config = dict(
    n_layer=10,
    d_model=192,
    vocab_size=2048,
    norm_place='pre',
    rope_fraction=1.0,
    parallel_block=False,
    optimizer='adamw',
    beta1=0.95,
    decay_shape='linear',
    steps=11481,
)
MLP neurons of a small language model. Each row is named by its layer, matrix (gate and up: input weights) and neuron, and shows model dimensions 0-95. Each number is 50 + 10 x the weight over its row's rms, rounded and kept within 0 to 99. A neuron's up and down rows have the sign that makes its largest values positive.
After each neuron's rows, "fires in" lists the words (lower case) most often at its 100 highest values on Wikipedia text that the model never trained on.

L4.gate407:48 43 66 49 51 52 58 57 61 34 52 45 60 56 62 49 51 41 42 59 62 62 40 49 44 61 52 63 46 57 67 68 50 49 57 47 51 42 55 64 58 35 50 48 61 60 44 55 20 68 41 58 51 54 66 68 45 58 42 44 65 53 57 48 58 51 36 58 43 57 53 58 49 60 53 38 54 44 26 50 31 56 59 47 58 37 49 39 61 55 43 52 49 35 47 31
L4.up407:64 48 51 53 45 41 41 40 46 61 52 47 59 56 55 45 38 57 51 42 62 53 57 59 44 44 42 40 69 69 31 48 47 66 60 43 43 54 63 55 45 41 44 69 46 45 61 63 57 28 49 68 48 54 50 35 71 52 48 47 52 41 57 53 45 42 50 55 48 55 27 46 41 58 31 46 76 41 46 62 58 54 66 48 47 45 52 38 44 55 53 48 34 53 41 52
fires in: "before", "since", "through", "until", "when", "following"

L3.gate487:56 50 50 47 50 52 55 54 52 32 59 52 50 47 53 50 55 40 33 51 53 51 51 42 60 53 54 54 46 48 38 70 67 61 44 61 42 35 50 46 61 58 35 59 65 54 48 57 56 44 40 42 58 41 29 39 36 55 56 46 46 65 48 44 32 63 37 54 63 38 63 49 71 42 48 59 63 59 52 50 47 47 57 47 60 42 33 62 45 57 45 53 74 60 38 37
L3.up487:41 49 47 58 39 50 41 39 44 60 43 49 35 57 54 46 44 55 46 36 45 33 54 58 44 49 57 31 46 47 68 52 41 54 41 45 44 36 39 43 32 60 43 55 55 65 51 52 49 41 39 50 52 55 40 66 55 39 49 43 49 79 48 47 43 56 32 51 51 58 46 44 45 68 21 51 62 48 56 62 50 49 32 52 50 48 45 44 55 52 33 48 50 59 60 69
fires in: "which", "themselves", "but", "island", "whom"

L3.gate265:59 42 42 58 38 42 50 37 46 61 46 56 40 39 54 32 68 46 31 51 59 44 53 34 67 39 40 48 53 42 34 56 65 63 48 53 49 62 55 35 49 70 45 57 49 50 59 49 56 48 49 28 50 61 48 35 37 36 47 56 57 59 39 50 48 50 49 51 50 42 71 52 47 57 42 61 40 48 44 37 45 60 48 52 42 52 38 49 36 60 62 64 59 44 50 46
L3.up265:54 49 39 39 47 42 52 58 55 55 47 60 44 57 47 60 64 67 54 47 69 56 42 36 49 51 69 59 42 44 43 61 36 49 60 54 64 55 46 48 33 56 37 61 41 59 55 56 53 54 50 33 40 57 44 52 41 46 43 64 60 58 47 56 43 50 61 43 62 53 64 49 55 54 47 53 51 47 34 36 39 52 28 39 39 50 50 43 41 47 33 60 57 41 58 51
fires in: "it", "there"

L4.gate539:66 36 47 66 51 28 55 47 53 41 36 62 44 49 41 40 47 61 49 52 39 43 49 55 39 41 63 55 60 37 32 44 46 30 39 54 58 53 48 56 47 57 58 44 54 32 50 35 53 40 62 53 46 43 53 63 59 51 56 46 52 42 43 57 50 61 53 55 37 68 33 36 64 72 50 61 54 67 62 41 48 56 50 55 45 42 32 56 45 52 45 63 52 37 53 30
L4.up539:40 57 51 34 58 55 61 54 42 47 53 48 55 35 49 67 43 67 60 41 64 49 59 62 69 45 57 48 52 45 56 26 43 41 44 58 49 59 70 63 48 46 51 62 59 74 54 68 42 69 23 56 39 61 53 52 50 56 32 37 45 43 54 54 50 47 57 50 41 56 56 59 43 60 53 63 39 57 54 63 46 49 48 62 63 42 58 36 46 35 53 64 40 52 80 51
fires in: "at", "with", "year", "by", "kovil", "to"

L3.gate439:55 43 56 60 45 41 62 39 61 52 28 48 49 48 65 47 54 60 41 37 43 61 45 57 53 49 47 43 45 37 36 37 64 48 51 34 45 37 57 66 43 54 42 56 37 49 56 32 45 58 50 54 55 61 60 67 56 46 60 58 59 53 63 58 36 39 64 60 24 58 53 56 48 56 43 67 48 54 65 50 35 45 47 61 34 50 45 50 41 57 74 51 45 66 43 58
L3.up439:50 46 59 54 62 52 51 50 64 52 49 52 43 46 36 29 57 59 63 48 45 52 57 61 47 50 35 48 53 47 57 54 48 60 43 35 65 68 64 51 53 52 56 65 71 57 57 43 42 57 37 44 49 54 60 66 44 54 34 48 50 42 46 53 53 51 44 51 46 49 56 40 37 46 37 43 52 35 48 46 49 65 56 21 22 36 52 35 53 56 56 43 47 50 45 47
fires in: "and", "with"

L4.gate461:67 34 55 55 50 67 33 33 52 55 46 63 59 47 43 46 54 53 45 51 51 59 41 33 58 35 45 40 67 34 64 48 47 57 48 39 43 60 53 54 40 57 67 52 51 36 40 61 33 47 46 58 47 57 48 40 45 66 56 40 54 38 66 51 29 55 39 58 46 39 64 46 65 56 35 60 53 54 45 57 46 46 44 49 66 49 60 63 47 48 59 37 41 47 42 52
L4.up461:46 58 53 44 56 49 49 47 63 46 53 53 54 43 43 50 50 58 64 46 45 55 49 57 40 40 49 46 61 53 60 46 41 60 35 61 68 43 77 68 46 41 56 51 59 56 55 59 52 61 39 63 61 49 58 42 48 54 43 40 68 44 74 35 64 51 47 56 69 61 54 56 45 45 51 40 61 48 66 68 30 53 71 54 52 46 36 48 47 58 47 35 56 56 61 48
fires in: "in", "of", "family"

L6.gate450:55 37 57 53 63 54 44 52 46 41 50 47 48 55 52 43 37 70 54 47 63 46 45 38 68 77 34 53 51 42 47 52 46 74 61 34 51 61 48 52 48 46 67 45 46 42 47 47 47 42 49 49 66 37 58 48 42 38 35 61 61 52 49 60 31 53 65 53 31 53 56 61 42 34 42 46 53 51 59 58 49 66 45 51 51 60 53 42 67 53 64 50 50 52 50 56
L6.up450:48 49 49 59 36 39 64 30 44 43 61 47 51 50 53 58 55 41 47 64 25 35 48 51 44 49 62 57 49 55 61 46 69 57 45 53 55 74 66 50 50 51 43 39 43 40 60 54 34 47 49 39 36 67 51 39 38 40 46 58 41 64 41 47 59 64 32 50 35 57 51 66 65 48 40 55 71 47 59 62 47 41 54 57 34 43 57 40 59 56 54 57 56 64 49 51
fires in: "and", "brazil", "israel"

L4.gate513:58 56 62 45 56 49 43 34 45 45 58 55 51 44 49 47 44 53 61 51 51 68 41 41 57 52 55 39 45 58 61 58 43 56 32 46 42 47 40 70 40 47 60 54 57 35 43 59 34 31 57 40 60 30 39 46 55 46 36 55 55 50 65 48 56 55 58 45 56 65 59 40 44 62 51 41 64 58 58 38 32 56 75 52 60 39 55 60 42 66 67 66 49 72 54 56
L4.up513:47 66 49 49 39 56 33 30 57 59 34 39 25 73 49 46 56 28 45 36 47 63 31 64 54 35 34 51 50 54 51 53 61 27 31 43 56 44 55 47 47 40 48 53 49 51 59 70 36 54 51 55 55 46 68 46 48 56 54 52 63 46 54 53 58 42 63 64 70 40 54 40 68 41 55 52 52 54 50 67 40 46 59 38 44 59 43 38 32 56 51 42 53 42 50 53
fires in: "of", "department", "institute", "communist", "soviet", "union"

L4.gate600:66 32 48 35 56 62 34 37 47 70 54 45 46 43 31 49 48 40 59 75 60 45 35 55 49 49 51 51 35 40 47 52 42 33 42 52 46 45 33 53 57 40 73 48 52 52 59 62 44 47 48 53 56 52 51 55 33 56 50 46 44 53 60 50 51 39 71 43 32 40 51 47 65 53 38 54 75 46 62 43 37 43 58 55 58 44 66 43 29 59 59 58 48 53 52 31
L4.up600:43 52 60 39 39 62 57 41 51 40 58 58 38 41 58 27 51 63 59 51 48 62 36 53 42 47 50 60 46 49 38 70 57 50 53 57 61 50 57 47 56 38 35 61 54 41 50 45 50 30 35 57 40 49 57 51 57 50 62 48 42 33 61 41 57 37 43 68 65 31 39 36 48 44 48 50 52 69 38 37 52 47 54 59 56 47 28 46 23 39 50 61 42 55 50 52
fires in: "years", "year", "months", "month", "time", "earth"

L4.gate527:37 58 55 65 40 55 54 64 56 54 33 49 54 70 57 38 51 60 51 61 43 43 40 48 56 48 51 70 40 45 44 51 60 38 49 53 30 46 59 35 49 60 50 54 58 52 50 68 42 43 42 28 54 67 36 45 46 33 53 54 65 54 58 33 25 58 36 54 53 44 62 52 41 18 46 36 49 46 42 36 39 43 45 47 26 50 50 41 65 46 49 50 58 39 57 43
L4.up527:39 47 59 65 54 53 58 58 56 42 57 60 45 51 39 41 46 71 47 61 56 41 52 34 53 49 48 52 50 38 53 51 49 64 67 36 44 45 42 49 58 57 69 35 54 68 50 49 52 51 39 42 58 54 51 31 34 64 38 61 68 46 63 48 42 70 32 36 45 54 43 60 59 49 54 73 52 24 40 50 32 48 35 38 48 42 44 50 50 50 58 46 61 37 43 51
fires in: "this", "it", "that"

L4.gate254:63 58 56 57 48 52 71 34 49 58 45 59 49 30 46 51 51 43 66 47 59 40 45 56 47 52 68 67 45 73 40 54 48 54 60 52 49 34 36 51 46 41 64 40 47 59 47 59 49 63 55 31 54 56 53 62 52 61 67 51 58 34 36 51 41 58 59 59 43 75 50 65 48 51 54 50 51 48 59 58 42 41 50 55 42 57 63 60 37 56 61 51 62 51 42 40
L4.up254:46 44 46 51 47 47 59 46 69 50 55 43 41 65 59 46 66 72 66 53 57 51 77 43 26 55 38 65 51 62 39 63 63 39 35 54 51 48 53 61 45 50 49 53 71 52 44 57 41 40 46 46 75 58 49 66 55 31 61 41 70 45 66 52 71 50 40 52 42 53 41 54 42 45 41 53 65 49 41 35 50 59 47 54 54 45 37 60 57 52 26 56 46 57 50 37
fires in: "of", "from", "joined", "who", "in", "which"

L4.gate617:67 47 40 57 52 57 63 60 37 36 58 65 49 34 44 48 41 65 46 47 63 57 43 43 29 32 55 54 61 55 56 41 55 39 53 36 68 47 43 38 57 44 39 51 33 61 44 55 41 47 54 55 41 47 63 43 50 55 51 35 39 44 37 43 42 40 64 66 51 31 56 44 33 46 43 62 47 55 71 63 34 59 49 45 36 45 58 38 42 57 44 20 58 54 37 35
L4.up617:41 56 60 53 55 54 55 49 64 49 53 57 39 36 57 49 60 44 51 60 38 46 62 49 40 51 46 41 41 59 46 68 42 51 35 66 34 51 62 41 60 60 49 44 42 57 71 53 43 63 48 52 32 50 50 48 54 55 52 53 49 69 42 56 36 43 57 38 66 51 58 44 48 41 64 45 50 42 43 52 45 38 42 42 58 56 46 69 43 55 62 67 71 39 50 48
fires in: "also", "singer", "rather", "composer", "single", "later"

L4.gate574:47 48 58 57 49 56 47 50 61 46 25 45 36 55 57 62 59 43 65 52 60 47 35 62 51 49 33 28 39 48 42 73 69 56 46 67 42 41 41 39 59 28 51 48 56 64 64 58 49 51 47 58 33 46 33 45 46 69 43 44 65 45 45 45 50 52 45 48 47 27 47 26 34 44 60 25 67 48 63 58 41 43 67 47 51 50 51 35 41 51 53 63 56 57 48 57
L4.up574:36 39 65 65 42 59 48 44 58 45 36 52 54 59 44 49 49 50 70 50 39 49 57 36 34 57 56 48 54 65 44 50 69 49 47 43 56 57 57 49 38 60 50 37 58 42 53 63 52 40 60 43 74 50 68 49 60 57 65 65 43 51 50 64 36 56 57 61 67 68 47 69 67 33 51 45 63 81 43 34 41 56 44 48 35 40 51 52 30 48 47 59 60 68 37 64
fires in: "he", "only", "of", "age"

L4.gate532:50 37 70 58 55 73 45 49 44 54 49 62 53 26 54 43 58 38 50 51 57 61 35 55 65 53 49 50 35 54 41 42 55 45 51 61 39 43 73 35 45 64 60 52 39 37 43 49 40 50 49 35 50 49 44 70 43 43 26 34 72 54 56 49 41 53 47 45 45 61 38 45 43 47 52 41 41 54 46 42 39 40 40 38 57 47 60 50 50 57 50 68 58 45 54 50
L4.up532:58 47 44 45 40 50 57 33 57 42 47 50 55 50 57 53 57 44 55 52 59 51 63 54 55 67 59 31 57 33 60 41 49 64 46 52 59 53 28 59 55 35 41 55 45 39 31 29 58 40 43 51 53 51 55 52 53 33 44 57 39 47 48 53 65 55 41 43 56 59 34 31 49 57 61 62 63 51 54 44 61 47 53 56 67 53 39 48 55 45 45 63 47 54 58 51
fires in: "on", "at", "to"

L3.gate157:61 51 43 50 50 61 52 54 67 64 32 32 62 50 67 46 64 48 59 56 54 53 35 61 44 59 52 54 53 36 59 49 59 41 45 52 54 38 44 45 70 50 54 48 58 43 30 72 58 53 53 41 52 55 62 56 46 43 46 64 68 57 58 36 24 68 70 47 55 72 52 38 54 37 51 43 63 49 52 51 50 59 41 61 55 41 24 47 51 47 60 51 63 58 66 42
L3.up157:39 40 61 55 53 57 53 44 61 42 50 51 51 49 57 47 50 44 49 61 39 57 43 69 55 62 50 53 47 47 61 47 72 44 35 33 49 21 58 48 59 68 54 63 54 62 33 65 57 54 58 54 55 39 42 62 50 57 53 36 51 46 58 43 61 66 51 47 38 50 52 31 55 49 41 43 75 48 40 51 54 43 32 51 51 42 39 59 56 45 53 47 53 48 51 41
fires in: "which", "who", "that"

L6.gate704:49 54 55 38 52 45 39 42 27 65 57 42 42 63 56 40 70 51 35 64 55 36 54 51 48 44 57 50 57 60 44 41 58 46 56 53 43 27 38 45 43 56 62 52 46 49 50 46 32 40 55 39 59 61 55 64 60 47 53 46 67 39 56 59 21 58 56 53 38 60 65 46 42 54 69 43 64 48 44 68 35 52 49 51 39 53 54 56 41 59 57 36 42 52 63 54
L6.up704:51 54 65 44 50 52 41 57 64 49 45 47 44 56 48 69 40 29 52 52 36 56 48 61 56 60 46 58 65 58 47 39 65 52 61 56 30 38 56 54 50 26 57 47 42 67 33 48 49 56 28 53 63 54 67 48 57 41 63 52 66 27 59 51 59 62 41 55 47 72 54 58 48 45 58 53 50 44 37 63 56 41 48 37 59 44 58 45 52 39 55 38 39 58 53 53
fires in: "of"

L6.gate499:46 48 46 50 74 33 58 54 42 46 55 55 43 31 54 32 53 63 40 52 60 55 48 40 65 56 45 31 35 33 59 69 52 40 55 49 54 40 52 21 43 49 48 42 57 49 47 54 35 44 59 55 49 61 49 53 51 53 50 46 36 49 53 54 61 45 58 48 58 50 44 40 51 38 63 43 52 58 47 49 45 56 61 56 45 52 57 45 42 49 42 44 38 46 34 29
L6.up499:62 36 49 50 51 52 59 53 47 51 45 61 41 55 41 54 33 49 46 63 39 43 36 66 67 56 63 35 60 48 58 55 72 46 67 50 45 43 52 39 44 46 58 47 55 59 34 41 43 58 49 65 54 55 49 38 42 59 48 53 54 30 51 39 56 38 45 55 44 47 38 42 51 42 41 31 42 46 61 62 50 57 58 37 59 52 69 69 42 53 33 51 25 36 47 56
fires in: "under", "by", "of", "with", "after"

L6.gate244:41 40 44 46 51 54 49 52 38 56 56 43 60 32 40 48 79 42 54 37 55 54 56 46 50 44 61 48 41 43 47 69 42 42 46 71 64 40 31 48 49 50 45 51 58 55 50 52 58 44 73 35 62 60 59 51 47 59 55 38 47 52 51 53 35 37 62 50 55 34 59 60 42 42 34 53 58 40 55 55 38 52 59 43 58 37 39 67 37 49 40 51 42 45 44 41
L6.up244:55 45 54 44 49 49 35 54 51 51 45 48 69 48 27 31 49 48 55 56 43 55 55 51 54 42 59 52 49 41 40 59 59 30 52 45 34 68 48 54 58 53 47 56 45 74 34 46 70 56 65 45 44 54 56 44 41 56 53 38 56 41 49 47 65 43 49 36 44 37 58 34 49 76 36 35 51 47 54 28 65 44 52 53 62 55 46 51 38 54 45 43 51 64 43 72
fires in: "years", "months", "life", "year", "age"

L4.gate405:39 40 45 54 46 51 46 45 54 61 66 39 43 49 50 37 62 48 45 59 74 47 33 51 42 64 53 62 49 60 47 54 47 49 48 41 53 36 66 33 31 67 64 48 60 40 56 48 34 59 46 48 63 58 36 54 48 67 52 55 67 51 54 60 48 41 43 43 52 49 43 63 56 38 52 59 64 37 43 49 48 55 46 47 61 40 55 56 51 58 54 43 42 56 44 40
L4.up405:53 55 62 39 40 43 58 57 44 57 44 59 46 50 58 54 65 44 70 84 64 56 55 61 48 55 49 59 42 57 68 43 40 66 42 57 32 51 54 32 57 55 45 47 52 39 43 58 57 59 50 53 50 54 47 57 45 59 45 42 84 47 49 53 77 50 50 43 57 61 52 47 61 48 53 42 49 54 53 57 50 48 59 58 43 40 49 54 47 42 48 47 53 46 45 45
fires in: "eastern", "ger", "early", "spanish", "spent"

L3.gate533:77 62 60 54 65 42 51 34 39 45 49 58 39 44 44 53 63 52 50 50 39 59 34 55 26 59 61 38 47 40 72 52 42 42 50 41 65 47 43 48 56 41 50 48 48 56 30 58 54 39 45 44 49 46 53 67 49 33 44 57 45 60 43 48 55 50 54 60 63 59 62 62 55 48 38 70 62 51 59 55 47 55 71 54 59 50 48 51 54 57 44 44 51 71 40 52
L3.up533:48 48 67 41 55 45 45 57 54 44 37 42 31 47 62 24 64 40 53 52 52 63 34 57 61 63 46 51 60 54 34 43 47 49 57 23 64 50 44 56 58 57 58 66 46 57 31 42 46 69 44 42 45 42 47 61 38 55 50 39 40 64 29 49 56 60 62 58 52 43 55 59 51 52 55 47 55 46 36 30 59 63 64 40 39 51 50 49 47 39 49 52 39 57 37 38
fires in: "that", "to", "claimed", "whether"

L6.gate168:47 64 60 51 46 49 69 44 37 32 44 43 31 47 47 62 44 51 54 57 66 49 57 33 40 61 38 59 45 59 75 53 69 46 52 50 56 40 32 32 53 32 43 52 39 56 53 55 52 44 65 49 48 48 43 48 49 45 52 49 58 45 44 65 45 32 56 51 46 63 39 65 37 62 30 46 56 32 62 58 39 56 51 22 35 56 61 50 65 50 48 29 54 54 48 60
L6.up168:41 55 55 58 58 58 27 55 21 42 60 39 37 43 47 64 50 63 40 49 46 69 44 51 32 64 39 58 37 55 67 56 50 54 47 62 42 50 56 51 47 45 53 52 51 52 57 41 43 65 53 79 27 56 51 47 59 40 44 61 36 41 37 57 39 31 54 54 52 54 55 57 47 58 27 48 53 58 62 56 40 39 52 40 54 51 44 56 44 51 58 40 44 40 43 54
fires in: "and", "indet"

L6.gate278:64 45 56 48 62 50 47 79 49 54 35 47 36 57 48 49 61 68 30 56 75 50 48 35 45 44 66 59 44 62 62 47 59 39 56 46 41 46 22 62 41 43 46 36 22 58 65 55 44 23 56 50 57 49 58 55 53 53 45 40 51 56 78 39 48 45 45 62 53 42 48 39 46 52 60 52 60 58 49 50 42 52 40 44 44 41 62 55 39 58 64 39 65 59 52 47
L6.up278:53 44 62 44 55 42 49 35 75 62 38 48 47 59 37 51 46 59 42 59 39 68 64 35 49 60 60 62 33 42 52 60 68 41 57 50 42 48 36 57 61 58 33 46 57 33 53 42 44 45 43 58 55 56 49 48 53 34 62 54 61 32 65 47 79 55 58 57 51 57 59 40 50 48 48 73 47 47 29 43 47 53 54 44 35 47 45 61 54 49 54 54 48 60 72 46
fires in: "by", "his", "served", "america", "for"

L4.gate450:62 66 46 48 36 51 42 34 57 46 47 56 52 55 57 65 60 51 61 68 57 41 43 44 54 48 50 58 48 50 58 41 34 37 55 39 65 53 37 28 54 46 54 53 54 64 55 62 53 44 52 49 62 46 44 29 35 51 40 60 52 48 49 43 40 34 43 43 45 43 54 58 36 53 51 63 49 43 72 53 36 52 44 58 55 28 46 55 44 65 33 62 48 68 50 36
L4.up450:60 66 42 52 53 54 43 38 47 38 40 43 41 45 61 63 44 57 53 56 55 42 28 36 51 48 63 57 40 67 46 47 33 48 60 50 58 53 37 33 47 49 60 66 36 56 82 59 44 35 56 56 68 37 41 39 44 61 75 63 62 42 58 56 67 50 61 51 47 51 57 57 40 59 59 51 64 56 50 41 50 57 27 63 43 45 70 59 33 55 63 49 56 69 41 53
fires in: "s", "rural", "pacific", "specific", "parliamentary"

L6.gate241:40 32 52 40 40 41 58 46 43 59 56 46 43 50 58 55 46 46 25 29 60 50 53 66 44 62 49 53 36 49 55 59 29 55 60 54 45 45 41 57 26 42 34 31 45 49 69 50 51 41 49 33 61 55 52 71 46 50 52 43 50 29 49 43 61 51 51 46 44 70 44 35 67 30 64 48 50 36 48 38 42 43 56 64 46 48 40 55 56 55 44 45 62 44 76 43
L6.up241:67 60 49 67 49 42 56 43 61 43 50 55 45 73 44 45 48 71 57 46 41 76 46 38 49 55 49 49 40 52 38 40 26 48 44 42 56 65 60 59 70 39 50 50 42 38 46 52 46 74 44 48 56 48 62 38 54 52 42 59 36 51 57 34 48 45 63 57 51 65 49 54 51 37 33 39 51 67 61 55 48 49 61 47 56 48 49 39 42 47 50 65 63 45 59 46
fires in: "with", "has", "had", "to", "received"

L3.gate583:60 56 56 58 72 52 48 61 40 62 42 36 55 51 52 51 58 40 28 51 70 46 49 29 61 42 57 48 48 56 52 50 48 34 67 46 36 50 46 41 50 46 59 46 55 26 49 35 46 54 58 32 52 38 37 53 48 57 62 48 81 45 40 34 34 49 39 42 36 53 45 48 45 54 70 35 54 43 37 60 49 60 44 55 31 50 57 48 44 59 72 40 55 54 64 74
L3.up583:49 50 40 61 67 55 59 62 47 39 58 40 64 52 51 46 44 47 63 50 60 59 64 53 40 43 47 70 42 67 49 52 42 55 61 59 53 55 52 39 44 65 61 39 35 64 57 55 50 39 49 34 66 62 56 58 58 48 33 62 56 46 43 49 52 51 64 53 56 48 58 64 42 37 66 54 70 60 62 45 33 34 48 42 33 53 71 43 35 49 54 45 39 40 42 46
fires in: "of"

L4.gate630:44 46 48 44 61 52 43 41 40 65 38 43 56 63 71 36 54 63 55 58 58 50 52 46 56 39 63 45 41 60 47 27 51 46 46 34 43 61 52 40 56 49 53 43 61 43 45 37 42 59 56 31 58 40 33 53 46 51 39 51 66 57 55 45 57 48 64 57 30 52 59 50 52 61 45 50 69 55 57 26 48 52 69 62 42 46 60 58 44 38 54 50 34 67 32 60
L4.up630:58 68 61 42 67 68 43 45 28 44 32 40 60 56 44 49 48 55 40 82 51 56 42 45 44 48 55 40 47 46 60 36 67 55 45 41 51 41 45 50 51 54 57 47 39 37 57 44 27 53 43 59 44 65 50 54 39 56 57 40 59 50 81 35 53 41 62 59 56 52 33 51 62 41 55 62 52 47 53 40 47 46 55 44 53 60 69 65 56 55 46 40 43 47 66 43
fires in: "of", "for", "world", "few", "cultural"

L4.gate15:28 41 49 46 61 48 51 67 49 51 43 38 53 52 47 37 57 57 56 54 41 59 55 36 41 52 56 43 44 56 53 36 57 57 70 43 42 38 55 57 52 58 46 44 33 35 59 60 51 67 56 52 42 45 58 33 56 61 49 40 58 29 36 45 11 52 59 47 57 47 52 46 47 50 63 57 65 47 41 44 39 47 61 42 55 43 72 39 41 62 33 44 48 71 72 52
L4.up15:48 41 64 44 60 47 51 49 62 39 45 46 59 44 51 53 22 44 64 39 36 55 64 47 36 44 53 59 43 51 62 52 54 43 63 37 38 59 57 57 55 46 58 54 39 42 47 61 50 43 34 47 42 42 36 33 46 58 51 81 38 50 49 43 37 65 63 62 65 52 67 59 69 55 45 35 48 45 60 42 52 51 44 54 57 49 45 47 58 45 47 58 53 49 34 64
fires in: "some", "last", "of", "same", "support", "first"

L3.gate21:63 52 46 55 48 56 30 34 60 47 40 39 66 54 44 56 55 52 58 68 53 25 55 55 48 45 57 45 44 49 65 55 37 23 65 63 33 38 49 52 48 41 42 54 30 57 68 57 51 50 60 39 32 58 57 67 60 45 42 52 54 51 45 32 48 58 61 37 71 61 46 48 48 62 47 47 58 45 47 44 47 57 67 56 45 60 38 38 46 62 56 74 60 39 55 40
L3.up21:50 37 54 65 53 50 56 52 44 47 58 54 71 44 62 63 50 39 58 57 61 51 43 52 39 52 46 45 55 55 55 34 58 47 57 71 49 41 48 61 52 45 37 60 57 46 21 37 46 53 46 56 62 53 54 49 52 44 46 58 45 59 43 47 62 51 73 60 51 47 43 47 63 56 59 63 56 37 74 51 59 53 48 51 47 53 47 55 64 44 43 42 58 41 38 49
fires in: "at", "often", "to", "missions", "effectively"

L4.gate730:55 50 54 50 63 61 57 48 39 36 44 63 48 41 47 57 54 48 56 58 47 48 39 31 47 52 62 51 23 60 74 45 43 40 54 65 53 39 65 46 56 46 48 46 43 28 61 56 55 46 50 50 26 60 70 48 62 42 59 40 60 33 48 52 64 44 61 46 64 30 42 47 44 23 41 43 57 42 38 35 34 50 64 49 37 48 45 57 46 56 43 52 51 50 45 38
L4.up730:48 61 53 36 65 58 46 45 47 55 30 64 39 54 39 39 39 59 58 52 32 41 45 46 52 29 56 51 60 54 51 40 48 34 58 40 44 46 59 48 57 53 52 50 50 50 47 62 44 40 49 51 60 58 50 41 50 44 53 47 69 51 76 51 33 54 62 57 76 30 58 56 55 50 40 33 54 34 51 52 45 54 56 41 44 51 52 53 52 43 47 47 71 66 54 44
fires in: "later", "during", "early", "affairs", "for", "also"

L4.gate99:65 48 46 51 44 40 61 41 57 52 42 60 45 58 59 50 55 50 46 66 55 38 42 37 54 55 45 53 46 60 35 48 45 56 64 48 36 54 40 38 48 67 52 56 39 60 60 36 39 41 59 36 54 60 51 25 32 28 44 58 55 56 54 60 38 48 62 60 54 50 44 67 43 60 34 30 53 58 69 59 44 44 50 46 48 63 54 30 57 54 38 45 49 46 41 63
L4.up99:41 46 48 62 60 46 59 52 58 59 57 61 46 52 64 26 53 50 43 57 51 34 65 41 56 45 59 69 44 59 49 41 47 53 61 30 59 40 59 41 35 50 52 62 58 51 66 51 51 56 62 34 55 51 64 38 54 51 62 62 77 58 51 44 36 56 54 31 55 60 44 50 30 51 57 45 59 43 25 43 59 53 66 53 32 56 37 58 41 37 24 47 40 54 53 55
fires in: "it"

L4.gate764:63 57 39 23 48 50 63 35 45 60 48 59 51 42 42 42 58 31 59 50 68 37 59 69 51 47 60 47 38 58 43 57 44 49 44 53 59 56 43 70 39 64 42 27 54 73 45 39 37 50 45 59 48 50 44 55 49 59 34 28 28 43 63 45 49 59 45 61 47 44 51 48 74 63 47 41 55 56 41 61 44 56 66 71 54 60 45 67 28 61 48 62 48 44 59 39
L4.up764:32 46 54 46 46 44 41 50 59 40 59 40 40 40 61 52 55 51 37 62 50 53 45 61 39 65 50 56 50 51 49 62 31 68 51 62 45 70 40 46 44 45 48 60 84 52 45 26 35 83 49 56 71 53 44 55 39 31 51 51 46 49 44 49 61 49 35 61 48 51 54 31 56 42 43 29 48 52 64 82 56 48 49 46 56 51 32 39 43 46 46 51 53 51 49 43
fires in: "where", "year", "through", "years", "throughout"

L3.gate697:35 46 49 66 61 63 36 43 57 53 34 51 48 45 60 54 48 61 43 39 63 61 36 46 46 43 47 57 33 42 59 57 49 47 70 39 33 58 59 52 49 51 44 45 49 51 49 66 58 61 49 53 37 54 57 65 46 38 49 42 68 43 54 47 37 61 46 45 55 55 54 30 66 63 40 66 59 53 60 49 50 34 57 37 56 51 47 61 53 48 51 55 49 63 32 34
L3.up697:49 40 47 51 51 50 48 51 62 53 51 47 67 77 64 61 42 31 54 39 55 50 47 42 58 69 48 58 51 38 54 68 39 49 65 56 63 42 39 64 68 64 33 68 58 55 30 35 53 66 48 54 43 52 50 59 57 55 59 52 57 57 67 52 56 72 61 56 44 71 47 36 48 56 49 53 70 52 47 40 59 53 69 46 47 43 39 29 50 44 34 66 34 62 51 46
fires in: "during", "among", "because", "however", "though", "history"